config = dict(
    n_layer=9,
    d_model=768,
    n_head=6,
    n_kv_head=6,
    head_dim=64,
    d_mlp=2304,
    vocab_size=21099,
    activation='swiglu',
    norm='rmsnorm',
    norm_place='pre',
    norm_eps=1e-05,
    positions='rope',
    rope_base=10000.0,
    rope_fraction=1.0,
    qk_norm=False,
    attn_scale=0.125,
    bias='qkv',
    tie_embeddings=False,
    parallel_block=False,
    init='uniform',
    init_std_qkv=0.0218,
    init_std_o=0.0,
    init_std_up=0.0218,
    init_std_down=0.0,
    optimizer='adamw',
    lr=0.000768,
    beta1=0.9,
    beta2=0.95,
    weight_decay=0.17,
    lr_head=0.00496,
    warmup_steps=251,
    schedule='wsd',
    decay_fraction=0.551,
    decay_shape='square',
    final_lr_fraction=0.0,
    batch_tokens=131072,
    seq_len=2048,
    doc_mask=True,
    train_tokens=844600000,
    steps=6444,
    dataset='wikipedia_en',
)
MLP neurons of a small language model. Each row is named by its layer, matrix (down: output weights) and neuron, and shows model dimensions 432-687. Each number is 128 + 32 x the weight over its row's rms, rounded and kept within 0 to 255. Numbers have three digits each. A neuron's up and down rows have the sign that makes its largest values positive.
After each neuron's rows, "raises" lists the tokens whose logits its output raises most directly, leaving later layers aside.

L6.down1153:113183147107150169150161142157111071117088153145091134136143093114154162120190155179093107148198164105148153101123089157168117157099152139087159140111179165151138153088086098096144137146171100093098163105148104124117123129097146109122090125143152161130119130166119116148193104137147145170140149109139144127204119147136106160176149100172141159165163078066096099150115098127109156138115077129155132127108124122176172134139123128088104064080095132147100133105137134127115089131138158122078120090146103171125108103082098140116127107098094091192150134090094131164106087146112120116122179174115104132117132162146115172120120136126068100127131136089217203143105144109111135115094095140164119148146163152059163103140157117132082156082120147159147179127174107134168208138135130
raises: "\n", " Notes", " Left", " Other", " This"

L6.down525:117115133120102133139123150126142135096159134094094213102155115116142177172137151117152119085105109132169146090103169033111109100109151128140079130139104190113094121100115162113087111104113155172159097138098175153107136130079065108130168129127130157100147078131127159146096154154136149110098109126125077086131093141096178215106157085117086127141128122123158114073169170159165125118107152127111141201185136136113117113128127124161152095086128130110201126207176100139138099119150146123141132076164160151079152134088133155084110150072112110086123160069134144170180073133085154124114117145143066132111095139139166180141111172096076072112131153156095100157178083088077136107205113126115115111176132159112119077108149136144146138113121184070115168166091106112146101128155154
raises: "'", "’", " of", " involved", " and"

L6.down239:129113150092173175147123104150068119145095195132153083070141101145161150155134099153185167100123152166157079108123144108126118144058178154139115136153135118157089125167109192119154111148121142144122084144155154139079129161103087110131177154134196165141126136070125163138140113171132088114142159100166158152107157117163150197115089204097119141180153111134119148131195183113140142106162143122111137140138077094084144108087146124150117140103115138151125158151149142167174099160099141135171097184158103135082101110186104094160111086101102132093156091158122166131160074150105090124130152153096091122125121130093130083131123103076101122098092107143137131137086175162132103061089094217149169109109152073143144149125108077130154169150140133117179137140199152114094153070079173
raises: "'", "’", " experience", " finally", " died"

L6.down930:144118148149146158101080091117162217123109195161165073132193190118154110106063133144134064116146139146087123141110143116142073101101144162099101116105152082167096042074165145120148112176114087127147103113113205095155177129121153192077117073100116197138125158137142128105093086132117121101099090147153166105108145166136084166162095171156141104184182163120133115141185102117082125081139131154174122126142160158104130116125083083160116168168091116124137131135098103069130097116114127137167114083167136111114141130102113182129122113133145116122193054116084162183146103110123139157180173096113120144098178121046105118141120108178161113124109104150143081140138119124209126132136073148115107121125095049060072183157143126142102074191151092124148113130136155118111175158120106
raises: " was", " is", " were", " could", " appeared"

L6.down381:106109145111151112160136083112126116110192096126119099120128157135175167123125101143126137090127193171135099129131185127075179135130091101120140147107081167131123164123178143167094081129080134111127118147146127117096096126169127129099076111116134128157120115147112167094141103075143155069165111143173128135110132107119097087033143115113130110126133152170122097152148140121131121128135133119120116119161111085163120123157095105162090151110119163132104083106150113107222160104110100128205170107143146088136185084176096130140120088113112083124138216117138082045095130115106145177075114134094162147147157131162139077109152153199106173147097107088151153163169107101137097095162130098156193137116162126164144123131062137127168153048175170217088077150158107109148085114150133
raises: ").", "):", "),", ");", ")\""

L3.down2111:136136149111134082107185112134131093130108164130131136104122141113155076162151111158080065160147150057112255094147123117107127145117121114032196166125105129114098200173144146101124108141113154151143116162126168124147131174147148134101096139108165150095155135113080110147082105118127104091192127175082169164116116146080158128123160139139150108111123113154171089102111147121122092114121125120111096089124037115145105077149184114142146134114119140102087179141128127112176127175120081154122129093121162139151124155141134171120154136073141152113146123081144103139160160194143153114109148104108106141116132129130149152120143213145120119086103131158075195133134135132132120122128059130130117129146128177138126165220149132131152068151211155196165096094145178104062075104128109
raises: " is", " are", " has", " Location", " was"

L3.down1078:130125132095095135122124139163089157099120087142175062141128144148107082182060200119074139163200129133134062161138104105176101185145142106218121122121150105126151143142154125157087162158126054112121118108111154120082103129124175169164088122145091175151125150131168132134136122115093117135104088057189108077104120160115155112164089128130148145153149093102182156093120155148118145107127141087093108170159170123152167139107102165108132093118133036149163085158144111130117112150118121138125151135062175132127106124151106124114147028110079122140100123172095135145119140148125108166110141195169135144161161116134168100176168145076100110168178101098153169130124145099074104092130160202140146121161111117113150149128152157109104150150087140095063137089125105137122230093155101
raises: "\n", "|", "  ", "\")", " ?"

L6.down1992:189092077095129099134156092127121142179079181167138171126123099124140118125124144128114105136124114141152135098118137121135160112184142029118075140087114120139117134139149150092096103096157120097122130117106071143137102124149155160114160105110174159163157155123075075154112122097230135136141168113187108098083118148131066157155118114152109150130132118096084204094161173121124079116131119084106091127176128099121157064076133052108112077104179112117191140121125123138095119095192114156098078103193115132167146151123139180131139110124143100150121127115192142155109161146187098128110159144111109126099125125161170163182133143121132165117141130166128124093174125127161138068134134097127157164117154124123128172139129145124112148156147075100148108123131126192090181135080146
raises: " downtown", " buildings", " town", " suburbs", " north"

L3.down1939:201108116171168179116109102152104157160108120099184129159109153163183094104162128136131135084079140107133077158143170110182147135112099167103088094140167165115166125143146081084127116082145105172167138094145105179133113139175149107145137088128111129091156094145150133076135101099125112105103118149077138136148143146121129130141128146171101194089078174125097069136156153137127126135126136104156122131132134142067102210171131138137161121103117128134142124141148144087163087149165127145095162104108140149155145161128087102146100146113140099115163119147135153161128139127138127126130115113141115139107085075104038154127117067118082134187150099148122136162105119195130135126171141158150178060117125141126162112092046079071170114060131140124091085173108120109147138060154164
raises: " players", " scoring", " scored", " Team", " kick"

L3.down449:131097142117119137142091091142138157097144129088114107157118138144126145176123138169147095185149147168127111153140110071137141181114108065116124100155153195073142048109181159125152118160158103145174156075079097130131187103097117129115146101104119153064121112066125076091121091150100133162131175110096120053107069077179172134174083089132152153109167164172093119165089149099126146162099131143091117130079154152120125083132116164149133127153135149145105119119152096146108051108156164124079155142138092097167145084084120136114101114114134072101129101145076124111186186121132085091146118139170158157081144166150125143116137087148049192111138101159185111129138129106098162089112117177128151124137103176156067117156133130115117128119130115091138126138102073191112192086126098
raises: "|---|---|---|---", "|---|---|---|---|---|---|---|", "====", "\n", "|"